{
  "d_mlp": 2048,
  "norm_eps": 1e-05,
  "qk_norm": true,
  "attn_scale": 0.125,
  "optimizer": "muon_variant",
  "lr_mult_down": 2.0,
  "beta1": 0.95,
  "lr_head": 0.0083,
  "warmup_steps": 85
}
MLP neurons of a small language model. Each row is named by its layer, matrix (up: input weights) and neuron, and shows model dimensions 405-468. Each number is 200 + 20 x the weight over its row's rms, rounded and kept within 0 to 999.
A block is one neuron, or neurons of one layer that tend to fire together. Before each block is what it responds to, as a language model described it from the Wikipedia text at the highest values.

Description: Year-initial digit. The first digit of a four-digit year, usually 2 in 20xx, after "In", a month name or "born" in biographies and histories.
L6.up5,237,189,189,194,197,205,237,242,186,183,222,200,189,211,203,194,201,208,204,177,138,198,208,237,203,222,216,214,213,192,187,189,213,206,187,194,194,188,226,231,229,155,191,213,225,199,212,196,220,196,233,212,156,193,191,191,214,255,234,201,179,230,205,232
L6.up38,212,197,177,223,257,170,209,210,245,174,204,180,180,202,166,219,205,163,209,202,174,198,203,184,180,174,206,213,192,215,197,180,204,217,205,171,194,181,200,184,209,159,201,188,227,173,160,243,213,173,213,190,208,160,192,169,226,240,174,179,215,168,208,211
L6.up755,250,233,222,214,176,212,171,216,216,208,163,184,186,171,217,198,191,150,231,241,190,223,200,172,186,211,207,221,207,193,190,205,226,225,222,199,204,216,217,182,218,185,216,179,199,196,190,212,219,193,184,193,180,205,217,220,216,227,165,212,181,217,178,194
L6.up1040,221,183,215,229,179,213,224,205,204,209,186,208,241,171,199,186,197,211,183,210,185,188,151,190,203,166,175,231,180,197,192,220,208,230,226,205,191,201,189,170,164,202,225,192,215,182,202,198,192,215,181,217,220,223,208,212,214,239,223,197,171,228,184,181
L6.up1420,219,211,201,217,210,169,211,223,176,188,190,187,209,189,242,199,207,168,173,195,169,177,229,219,206,205,185,220,197,195,184,203,231,210,184,223,214,175,225,179,202,197,198,216,229,190,197,206,217,192,200,206,202,213,199,184,213,230,199,203,202,176,202,201
L6.up1614,191,196,181,156,216,180,240,219,173,209,224,216,214,202,180,196,247,224,180,171,206,200,226,182,191,204,198,206,197,213,192,218,171,197,240,202,184,188,230,207,188,197,179,190,222,212,177,212,184,199,209,214,216,178,208,214,138,214,211,198,202,217,199,174
L6.up1796,194,195,195,234,211,170,209,186,199,189,199,203,214,187,187,226,212,218,195,191,217,174,184,191,235,209,232,168,193,211,228,176,225,193,222,169,184,184,250,181,195,181,210,215,211,204,178,231,194,186,207,174,219,188,165,204,207,175,167,150,211,187,203,189
L6.up1995,228,178,183,241,206,205,180,224,216,229,234,202,208,206,184,233,209,178,196,186,212,224,261,194,246,194,229,181,181,192,168,189,232,220,210,202,202,199,200,197,211,202,238,227,222,214,197,225,192,150,212,200,191,181,211,206,198,205,181,170,210,229,208,219

Description: Clause-opening "as". Conjunctions, mostly sentence-initial "As", also "as", "when", "so", "for", that open a new clause after a full stop or break (As laptops have…, as follows).
L4.up983,188,191,194,227,211,175,197,170,187,213,172,198,230,199,209,191,171,184,175,182,216,194,173,206,212,198,184,200,166,193,225,222,195,197,215,161,189,189,213,187,191,205,197,190,211,188,164,225,221,183,216,212,197,200,191,232,181,188,203,224,200,169,170,208

Description: Number sequence prediction. Digits and spaces inside years, ranks and row numbers in tables, lists and chart text, where the next number is predictable: 19|4|8, |_8. after 7., peaked at number.
L7.up105,206,231,201,206,205,193,208,191,207,206,187,241,208,201,184,166,171,195,177,206,188,196,206,195,191,209,217,230,203,157,167,230,191,219,213,167,228,198,181,197,189,224,196,211,229,212,235,190,200,207,229,245,194,197,196,199,202,197,241,226,178,212,222,207
L7.up185,221,196,219,225,187,199,188,197,193,259,199,202,215,187,193,211,193,194,205,191,187,203,200,176,183,223,184,188,191,191,184,152,194,210,165,243,211,178,191,207,204,198,202,196,212,207,215,196,193,195,186,187,218,189,192,194,199,160,215,188,196,224,213,176
L7.up759,203,190,183,205,245,178,181,172,199,227,190,226,203,151,176,221,219,203,199,198,207,204,203,212,208,196,200,218,175,217,193,193,211,224,224,204,213,174,210,181,194,191,215,179,217,185,224,187,197,186,207,236,224,199,167,215,215,209,181,168,177,232,203,212
L7.up1045,201,223,193,209,203,229,239,198,155,192,202,170,182,180,130,191,217,205,193,206,155,191,166,217,195,173,225,199,183,171,222,191,192,234,208,200,219,212,146,175,185,209,238,190,235,184,214,185,222,202,207,184,215,190,194,181,184,168,210,159,193,174,199,216
L7.up1315,198,194,194,195,211,195,146,178,214,209,226,200,190,200,196,216,184,189,187,193,214,220,194,161,158,191,189,207,179,165,223,175,184,217,233,199,226,223,206,197,197,206,187,195,218,175,252,213,181,224,220,187,225,209,221,200,183,215,183,243,155,157,199,225
L7.up1493,202,201,204,175,150,202,174,190,206,223,234,195,190,152,213,221,206,153,165,196,214,185,160,198,185,196,179,164,175,201,187,210,214,194,178,200,246,183,222,218,212,195,228,182,212,197,198,206,188,221,199,207,222,198,199,168,207,206,189,189,188,208,182,186
L7.up1549,216,219,202,237,194,211,180,185,208,199,212,235,201,216,175,205,226,201,175,214,203,230,206,210,213,168,172,194,196,177,176,180,213,199,214,196,190,197,202,206,244,181,211,200,175,155,214,210,182,205,217,240,210,226,173,193,184,172,166,194,238,180,220,199
L7.up1996,172,200,206,232,187,191,185,191,193,182,190,215,222,191,201,233,217,204,184,195,167,203,200,251,219,191,183,188,213,186,220,177,218,194,191,204,193,218,181,225,190,198,208,161,179,172,202,202,201,163,246,229,220,174,172,193,206,194,207,166,157,224,186,173

Description: Opening brackets and quotes. Opening parentheses and quotation marks that start a gloss, translation, quoted speech or aside, e.g. κεφαλαια (chapters, words: "I try…, nikah (marriages.
L4.up628,175,188,214,201,177,211,205,192,170,210,205,211,221,222,163,190,229,173,210,218,232,182,217,183,176,192,198,256,190,186,178,197,195,206,181,184,202,187,203,213,195,218,194,176,180,223,190,167,200,210,161,181,178,203,227,193,178,180,209,234,206,217,167,181

Description: Opening parenthesis after noun phrases. Opening parentheses added right after a name or noun phrase to start a gloss, such as Higgins boat (LCVP, Rhodesia (Zimbabwe, red vinyl (500 copies, banker (born 1900; occasionally commas or opening quotes.
L6.up603,216,200,184,219,212,189,214,213,191,212,206,201,189,181,208,188,203,148,211,172,196,234,202,212,180,210,206,177,228,185,227,192,153,262,182,208,188,209,165,232,190,212,206,220,230,201,186,198,175,196,206,215,185,191,205,241,204,194,192,226,208,216,158,205
L6.up733,187,180,172,170,168,226,194,198,201,212,185,200,194,200,204,194,209,242,211,167,214,195,165,182,190,171,235,234,187,192,197,189,199,183,225,192,176,191,184,239,186,196,235,211,220,204,177,209,218,176,227,201,206,214,214,195,191,193,208,230,224,191,247,195
L6.up832,200,187,208,216,198,221,202,209,209,161,195,203,186,186,199,198,202,226,209,223,201,198,193,180,219,225,195,180,205,188,180,198,228,238,209,210,219,222,180,194,201,187,174,209,219,214,197,187,203,204,203,210,197,155,230,204,156,227,190,225,201,214,211,221
L6.up1169,161,217,201,184,183,199,215,217,189,181,215,196,206,224,167,159,212,213,183,193,191,200,164,186,220,205,242,159,209,213,207,163,202,196,219,198,204,207,189,213,203,207,204,192,223,227,214,212,210,185,186,202,182,235,205,239,222,169,188,194,188,221,192,215
L6.up1351,203,178,199,198,223,204,205,203,209,225,207,222,244,171,187,191,213,218,175,186,217,212,183,201,220,214,225,216,235,180,200,172,258,215,230,207,183,221,189,206,187,199,237,189,197,199,194,202,203,176,199,191,195,169,198,198,186,168,219,219,197,190,206,187
L6.up1716,202,189,246,192,211,212,174,187,180,182,170,216,205,169,229,210,212,200,188,162,181,220,211,149,181,181,211,210,203,177,186,169,235,167,178,188,210,216,175,196,184,194,211,190,214,192,204,238,237,178,188,222,186,208,189,186,180,177,174,201,216,225,197,209
L6.up1793,207,227,230,220,184,221,220,216,190,223,152,182,199,217,229,186,198,205,197,239,231,227,202,205,164,202,196,192,157,206,204,157,197,211,203,157,230,191,186,182,193,221,216,191,178,191,181,204,161,218,197,221,182,198,208,211,218,224,215,171,216,203,204,191
L6.up1939,187,175,189,202,217,213,198,200,154,188,184,191,176,216,208,193,224,239,203,179,187,203,228,212,198,207,198,178,212,225,200,183,174,176,239,205,218,173,188,214,185,216,191,182,215,247,189,196,210,192,231,214,200,182,209,223,211,187,202,204,195,194,198,222

Description: Clause-opening conjunctions. Words that open a new subordinate or introductory clause, mostly "as" after a comma meaning because or while, plus "that", "which", "In", and introductory commas.
L7.up103,203,212,220,221,205,217,193,250,148,225,203,176,229,213,188,192,192,188,223,151,228,222,235,256,208,178,205,199,192,222,213,186,185,183,179,196,229,190,203,211,200,200,162,179,222,232,213,217,174,192,220,211,184,200,228,164,193,152,197,180,215,200,183,208
L7.up169,227,200,200,204,163,208,204,199,234,175,177,212,229,184,223,226,187,206,232,179,229,206,190,228,198,187,166,177,203,206,204,229,224,194,173,195,209,163,198,230,219,228,200,165,237,191,169,195,212,197,193,197,166,221,215,173,204,188,225,223,226,207,212,182
L7.up231,188,195,174,202,196,173,203,209,199,184,205,188,210,192,173,212,202,188,188,185,202,205,197,196,197,194,222,183,192,202,241,212,207,214,214,198,192,206,181,244,162,209,201,222,197,202,186,206,190,201,209,208,209,198,183,217,234,200,200,193,195,212,195,246
L7.up648,173,184,189,162,194,206,217,211,185,228,212,190,214,201,170,232,174,211,211,173,236,210,246,186,210,153,200,189,205,198,186,223,172,160,258,215,176,208,214,212,143,209,201,194,237,225,229,198,220,203,251,159,208,184,180,217,179,191,207,225,203,222,238,198
L7.up856,203,230,169,174,191,197,202,235,181,236,185,182,226,180,174,184,190,209,207,180,177,189,189,175,200,210,216,200,195,179,226,184,234,175,180,203,198,167,227,211,220,148,205,189,182,182,184,204,217,198,222,184,187,160,199,198,230,158,227,220,190,227,211,207
L7.up963,179,166,193,205,201,200,184,208,182,235,220,164,215,221,186,257,195,238,191,191,223,185,231,183,198,176,199,174,161,208,191,184,209,192,203,179,188,208,189,195,227,229,198,190,210,227,203,204,230,181,208,192,200,210,170,213,193,190,231,203,199,201,190,207
L7.up1056,166,167,187,183,191,214,200,167,185,182,194,204,179,203,221,184,183,178,203,178,190,156,192,211,219,178,222,216,188,202,189,196,208,162,187,239,191,173,232,220,236,196,195,204,206,200,199,225,221,163,204,201,182,196,203,228,175,179,171,209,220,177,218,201
L7.up1578,214,200,195,178,207,230,205,259,172,209,219,213,211,188,217,222,189,190,208,155,214,184,234,202,177,207,196,189,226,217,203,189,209,196,198,174,172,171,223,210,235,211,177,210,206,178,216,195,200,190,190,209,206,200,220,228,193,210,227,242,234,235,190,189

Description: Year first digit. The first digit of a four-digit year (mostly the 2 of 20xx, sometimes 1 of 19xx) in dates and year ranges, as in 2015, 1999.
L7.up191,185,221,188,217,179,193,220,196,175,189,198,186,200,184,214,209,183,200,216,178,193,223,236,189,172,209,160,211,233,186,194,222,237,195,233,171,233,215,215,187,220,203,181,222,230,212,217,199,212,207,197,218,197,188,194,149,213,244,186,213,208,171,203,183
L7.up258,208,170,169,221,218,191,229,211,181,170,175,229,214,157,201,168,208,195,219,190,230,204,227,164,202,203,214,176,174,175,202,207,197,181,184,187,193,179,175,193,200,185,202,167,216,170,189,195,201,230,160,177,214,227,193,222,196,191,183,176,194,180,223,203
L7.up681,206,195,214,208,203,208,202,211,207,200,163,197,207,180,225,209,187,183,175,197,183,212,236,192,193,182,213,180,196,163,188,224,226,233,188,187,193,210,191,177,207,199,190,222,186,198,177,212,171,191,229,192,181,230,205,208,183,174,215,181,230,209,196,211
L7.up697,203,185,176,185,205,199,199,199,206,197,213,215,221,220,195,206,158,188,169,156,172,201,245,174,200,187,211,187,175,163,213,211,161,187,214,183,210,198,177,216,167,187,248,217,223,216,206,206,212,192,203,176,188,205,207,217,181,190,203,212,194,211,194,181
L7.up1179,218,214,194,218,186,216,177,166,211,175,183,202,200,178,184,211,183,206,205,191,166,197,212,194,204,219,199,191,244,192,196,201,203,189,224,172,211,195,181,217,179,194,192,170,203,199,190,199,191,211,189,172,188,173,227,252,204,225,211,190,183,191,225,195
L7.up1367,197,194,194,201,199,169,212,190,212,196,220,207,177,158,219,176,179,200,214,172,179,222,196,187,211,201,204,180,227,223,163,175,188,181,184,203,210,179,196,214,216,202,182,196,185,199,191,224,228,202,193,176,216,233,187,217,203,187,154,229,232,210,185,192
L7.up1893,225,193,184,178,228,179,212,222,227,198,177,189,196,217,179,236,185,185,215,216,217,206,166,195,196,193,218,190,182,130,191,223,173,230,198,198,211,222,197,178,155,172,202,214,184,170,201,218,229,182,214,193,220,173,222,195,199,202,181,206,182,214,192,231
L7.up1989,165,209,186,189,193,247,176,188,193,158,183,152,209,184,186,171,196,221,177,213,186,207,211,209,227,222,160,196,198,188,181,208,195,195,205,219,197,203,211,195,209,221,205,199,159,200,204,200,212,208,226,171,203,178,214,215,187,191,236,195,189,160,233,182

Description: Descriptor before role noun. Tokens inside a person's descriptive phrase just before the occupation noun, such as a, nationality pieces, and modifiers in is-a-Chilean-economist or semi-professional-footballer.
L7.up149,203,211,211,215,236,169,213,188,230,218,247,168,221,234,183,228,220,229,213,196,185,211,212,198,190,174,193,195,199,232,216,190,191,177,220,177,199,211,186,190,187,198,227,178,196,200,263,222,214,224,196,196,179,216,235,167,210,228,197,212,187,230,192,197
L7.up975,213,176,204,217,190,174,204,197,209,206,187,195,193,237,197,189,213,187,169,207,228,207,231,189,224,206,203,179,203,200,189,164,207,220,191,185,223,249,189,184,190,180,177,203,192,198,227,216,196,174,230,231,207,174,182,199,216,193,199,176,175,140,189,182
L7.up1330,212,220,208,197,218,230,229,214,207,193,261,210,200,220,195,186,215,204,192,208,201,197,170,212,219,227,228,228,194,172,170,201,198,208,190,212,200,178,190,214,202,187,190,202,203,204,178,217,146,141,192,164,210,225,203,198,209,217,181,207,189,180,196,205
L7.up1544,149,224,204,202,201,234,169,172,211,215,246,176,216,206,181,190,225,200,168,194,177,223,203,214,188,213,221,201,199,164,221,206,168,170,182,191,205,218,160,206,193,177,198,199,180,177,209,184,207,211,226,210,194,196,227,216,226,238,181,231,178,260,188,195
L7.up1645,215,227,216,164,233,208,172,225,175,210,184,195,210,235,190,201,206,202,175,216,266,186,220,202,199,221,160,194,208,204,163,178,161,230,207,194,181,203,168,197,216,193,189,188,225,194,168,213,217,206,232,219,201,217,216,190,199,206,199,243,212,207,206,190
L7.up1812,158,233,210,207,215,246,191,176,209,223,198,206,198,176,208,205,247,219,208,233,190,192,216,184,211,216,191,187,194,203,199,191,197,237,194,234,151,196,164,219,162,183,202,177,242,176,183,238,220,211,221,170,154,202,206,190,185,230,202,208,233,193,186,211
L7.up1864,189,229,190,240,224,179,213,181,205,194,214,219,268,223,187,209,205,189,172,238,206,204,207,183,179,218,226,197,207,207,185,186,193,182,211,202,187,209,176,207,225,169,186,192,200,206,173,253,224,243,213,169,219,220,183,207,190,199,202,193,187,199,238,216
L7.up1944,205,231,213,165,229,209,200,206,203,165,216,190,223,205,166,188,193,229,200,225,205,247,211,193,190,220,180,190,203,206,163,215,194,209,209,203,182,227,193,204,168,202,181,174,236,186,187,222,216,201,214,191,191,226,235,173,221,209,180,197,219,207,184,178

Description: Predicate complement words. Adjectives or role nouns completing a predicate after is, became, was, as, or a, such as jealous, profitable, dangerous, runner.
L4.up40,163,185,201,189,209,208,167,195,208,164,224,207,231,200,206,155,214,154,194,181,200,241,209,214,201,238,181,178,209,207,216,151,206,234,233,193,217,223,232,230,188,203,245,217,200,163,219,257,207,164,196,186,230,213,223,210,202,197,218,224,177,172,191,175

Description: Word "as" as connective. The word as (also As) in its many roles: causal or temporal conjunction, "as well as", role phrases like "served as", "as a result", "Jean Carmet as".
L6.up148,250,196,189,162,190,208,211,189,197,171,209,215,204,214,194,194,190,190,166,184,221,174,196,175,186,176,187,179,210,205,168,185,185,229,205,214,198,188,200,234,227,199,177,214,196,202,230,170,209,222,219,203,218,176,187,171,190,161,198,243,206,194,235,171
L6.up499,229,202,190,190,190,192,170,181,181,216,171,211,171,175,216,210,174,180,184,219,169,179,199,227,216,186,193,214,206,200,197,212,226,210,209,170,182,205,190,241,171,183,207,212,184,197,184,213,223,204,232,176,184,156,214,224,193,185,227,236,215,189,226,200
L6.up803,202,170,186,237,184,225,201,235,222,188,217,193,215,197,166,207,164,198,176,195,193,149,182,173,191,207,203,206,176,208,196,227,167,179,202,188,238,242,219,236,247,197,221,215,206,240,197,203,201,188,179,156,205,205,225,188,196,185,246,201,206,218,236,174
L6.up1017,197,211,185,180,214,181,200,175,205,245,219,205,197,163,204,214,190,181,191,208,217,187,203,174,196,221,202,166,196,202,194,156,201,184,191,208,206,210,198,215,164,190,226,172,199,175,216,223,194,197,212,217,181,159,146,214,199,186,195,194,199,187,207,218
L6.up1112,198,217,218,198,250,185,161,194,180,203,178,175,175,219,226,195,172,223,206,196,220,174,192,180,203,210,196,199,183,202,208,183,195,150,191,195,195,200,228,215,187,193,191,213,195,217,222,209,224,183,181,176,212,224,188,205,198,204,218,189,219,173,209,192
L6.up1205,170,223,184,238,195,182,199,187,173,205,201,224,228,217,204,204,209,187,221,177,163,215,171,230,223,186,197,196,172,241,204,190,197,192,247,192,193,197,178,229,203,227,180,189,228,185,174,222,216,195,181,193,182,206,213,175,214,219,200,209,223,216,198,193
L6.up1566,186,175,198,226,203,222,196,181,194,198,204,203,207,205,193,217,207,211,193,213,206,196,228,200,212,200,184,239,216,194,205,190,172,178,238,187,200,194,227,208,174,219,211,199,195,252,203,230,191,179,196,201,202,196,184,227,181,200,223,195,192,208,173,199
L6.up1986,163,183,196,227,211,182,197,225,205,184,241,195,226,187,218,204,194,183,208,215,185,178,209,184,167,177,205,215,213,209,193,199,156,163,203,227,196,170,188,236,186,195,183,195,195,181,193,217,210,221,223,170,216,190,203,207,199,167,216,196,174,214,199,187

Description: Leading digit 2. The digit token 2 at the start of a number, mostly year openers after "As of" (2001, 2016), also table figures and durations.
L4.up1077,211,207,215,201,226,202,223,200,209,193,197,235,165,171,166,182,204,176,207,177,184,196,223,175,235,227,197,186,205,194,164,176,197,219,209,164,196,204,198,199,233,207,212,220,187,206,182,203,200,219,198,205,215,169,163,201,195,210,189,211,179,186,204,201

Description: Stacked pre-noun descriptors. Tokens inside a chain of modifiers before a head noun: commas, and/or, hyphens, nationality and occupation words, e.g. Chilean econom-ist, young, jovial, hyper-real.
L6.up241,218,201,211,228,217,203,218,198,172,231,224,211,189,197,158,210,181,225,214,219,189,213,217,184,184,188,203,179,216,172,223,173,218,179,186,197,186,212,171,213,213,177,177,192,162,210,216,180,187,192,199,190,220,234,194,163,195,197,202,219,217,172,230,188
L6.up658,189,180,176,204,236,219,196,209,190,204,211,165,203,227,217,203,209,194,221,185,206,209,223,191,225,213,201,229,201,203,210,197,144,213,233,192,198,206,148,206,198,178,189,231,230,208,220,198,196,201,202,184,212,210,219,186,218,216,219,199,191,210,184,179
L6.up932,216,189,206,229,191,201,225,190,201,176,246,197,235,214,230,202,187,208,174,240,203,223,168,217,186,195,194,210,201,215,181,199,189,197,186,208,244,194,171,205,197,182,221,192,175,192,178,198,210,192,211,188,207,213,186,219,205,177,185,193,187,184,193,190
L6.up1326,219,184,159,192,175,174,221,174,187,171,221,201,260,207,228,199,203,185,195,247,210,178,190,223,195,210,146,218,174,212,218,183,202,182,219,229,216,218,221,168,206,224,202,215,202,195,188,196,215,170,182,177,159,166,230,184,175,214,207,173,208,180,223,190
L6.up1342,180,202,223,189,134,191,236,233,213,213,208,191,211,190,175,201,216,181,195,201,242,207,189,221,212,194,190,202,213,230,234,178,176,213,215,189,236,168,199,181,249,195,207,208,162,186,205,206,176,187,203,191,178,189,212,197,166,204,216,235,190,175,174,226
L6.up1646,197,180,207,202,207,223,205,189,202,199,235,199,192,189,216,226,200,216,189,209,177,221,202,229,222,151,198,231,196,201,179,198,236,206,218,192,183,193,177,214,219,175,179,195,258,171,211,226,209,229,256,209,236,207,210,178,199,215,208,201,189,211,171,179
L6.up1675,198,208,240,196,192,201,221,171,207,175,202,181,248,199,173,200,221,203,199,208,189,192,177,208,183,199,174,213,137,216,174,171,193,193,196,165,216,192,200,164,233,179,186,163,192,156,228,217,197,195,218,168,199,213,200,198,172,184,215,247,189,173,196,192
L6.up1812,183,219,225,214,199,209,204,206,168,203,210,222,230,225,208,197,211,189,164,195,214,206,250,190,217,191,216,192,196,201,167,233,190,217,199,205,210,206,226,225,204,159,172,198,198,187,151,246,226,196,212,204,236,180,224,187,198,211,231,181,200,187,177,209

Description: Opening parenthesis after phrase. Fires on an opening parenthesis (sometimes an opening quote) that follows a complete noun phrase or clause and starts a gloss, date or detail, e.g. "Misa flamenca (1994)", "Sager (1973)", "cliques (the four ranks".
L7.up79,210,215,243,197,194,205,224,219,213,220,237,229,207,181,176,215,211,174,205,183,194,221,171,178,202,209,205,210,198,193,208,208,186,221,183,173,196,192,193,174,190,185,188,208,166,191,159,198,212,185,225,187,200,170,216,216,212,177,215,204,212,206,220,179
L7.up391,195,168,230,204,210,206,146,176,175,208,187,198,214,207,186,206,182,197,204,170,179,214,166,199,194,180,209,191,184,170,185,192,190,217,232,193,189,215,229,212,147,240,176,198,188,153,193,189,192,190,194,188,186,184,197,172,194,183,230,167,179,220,173,201
L7.up517,215,235,210,198,212,177,187,181,170,186,190,222,231,200,213,222,207,199,230,237,179,190,197,209,204,219,195,224,204,215,244,186,219,183,187,188,221,169,165,223,202,204,224,222,232,210,212,201,214,195,251,167,162,193,209,205,237,200,187,213,213,206,221,202
L7.up818,180,200,197,163,204,164,157,200,163,203,188,208,233,199,234,181,183,214,168,189,177,218,180,180,208,223,226,170,202,195,225,211,184,194,196,254,228,182,168,184,176,152,181,184,193,191,200,174,205,191,184,175,210,228,189,175,216,200,207,201,194,194,183,190
L7.up991,210,199,194,197,220,179,200,254,211,214,160,195,228,219,223,216,225,210,241,233,179,198,160,220,214,180,208,203,222,175,183,182,220,194,201,181,184,187,210,223,219,211,207,189,173,211,189,138,163,211,199,196,213,238,217,237,195,184,207,166,200,209,192,211
L7.up1023,181,207,196,191,183,202,206,167,196,229,161,200,186,156,176,210,250,221,180,189,210,216,238,184,211,218,256,185,191,192,202,173,216,206,189,193,212,181,216,212,186,224,170,197,212,189,171,208,177,149,187,208,185,161,197,187,227,215,177,182,187,196,216,200
L7.up1598,191,248,186,206,183,168,211,205,170,162,222,183,221,198,198,198,194,193,186,201,167,193,187,156,208,155,207,199,197,219,224,196,213,228,203,218,181,198,178,154,193,195,199,211,168,172,208,199,222,205,194,198,175,185,187,201,205,178,203,204,235,213,197,184
L7.up1641,217,207,214,198,193,189,205,186,223,202,216,187,209,204,214,195,193,211,186,195,186,212,191,223,194,222,202,186,232,184,188,165,180,224,197,208,194,219,231,210,212,195,193,207,206,200,212,161,198,221,214,205,198,200,227,193,229,194,194,192,218,217,224,189

Description: Music listing punctuation. Separators in music discography text (chart-table parentheses, track-time colons, number before chart positions, and in genre pairs), plus road names and compass directions like north.
L4.up1335,210,212,193,216,178,184,229,181,253,204,215,202,180,187,187,202,171,191,185,200,202,199,203,219,207,186,210,188,202,215,189,182,224,174,229,222,199,168,221,190,209,196,204,209,218,198,197,182,206,210,185,227,197,182,203,187,212,173,180,187,198,226,202,186

Description: Career-milestone ordinals. Ordinal or rank words after a possessive or "the" in music, sports and film career text, such as debut, first, final, only.
L6.up776,188,191,187,219,188,233,170,216,213,199,196,196,209,211,196,205,235,217,196,171,198,214,188,228,209,166,197,187,228,179,235,211,233,228,202,237,184,177,175,195,172,167,181,209,230,172,191,196,194,201,226,252,221,218,142,225,194,178,171,180,201,227,191,204
L6.up823,203,195,199,210,187,233,186,159,215,212,186,242,227,227,206,225,230,193,170,240,205,197,178,211,186,194,213,209,200,196,216,210,168,208,191,225,162,179,207,181,207,182,210,185,226,188,162,218,188,236,202,258,226,216,197,221,193,199,183,183,198,242,169,180
L6.up921,229,193,218,199,192,207,241,235,216,233,176,204,209,190,185,208,186,230,215,195,214,212,223,223,225,207,189,199,187,225,220,220,194,193,169,212,207,207,150,210,207,180,212,243,189,192,233,206,209,212,177,184,228,220,170,205,198,227,175,206,208,188,156,189
L6.up1488,193,200,204,203,168,227,215,175,214,174,152,188,233,196,169,207,170,188,202,196,215,222,205,196,190,230,159,176,206,224,156,215,200,208,191,223,204,184,215,203,201,188,184,186,245,193,234,185,198,191,211,200,229,214,222,184,188,177,221,185,179,223,228,194
L6.up1537,215,176,236,161,219,211,180,156,197,217,198,203,205,247,183,158,201,211,218,193,215,204,177,159,188,202,199,187,197,227,193,210,191,208,190,169,209,201,200,216,178,222,211,165,200,174,205,176,202,194,203,196,213,210,191,195,197,205,180,188,192,220,165,215
L6.up1794,185,157,176,200,180,206,170,209,220,217,169,198,180,221,183,210,189,160,226,216,174,201,191,178,207,174,202,175,194,215,187,190,205,181,184,163,188,148,201,216,193,225,233,208,210,190,180,207,181,219,200,241,233,220,204,170,196,151,209,195,178,195,220,193
L6.up1848,165,195,172,209,202,151,212,191,209,239,199,219,203,230,181,204,179,193,236,196,199,221,218,170,244,169,187,213,193,189,161,148,158,204,211,149,181,197,222,207,214,181,186,169,205,200,198,196,240,230,183,202,181,182,247,187,203,211,193,181,200,246,182,159
L6.up1966,173,203,213,214,185,216,226,207,193,213,212,250,228,201,207,175,199,170,211,209,206,218,207,217,182,178,188,185,159,195,200,188,216,200,162,157,191,156,190,232,200,177,201,184,161,222,215,223,204,203,209,208,201,231,198,189,221,212,195,188,198,211,216,177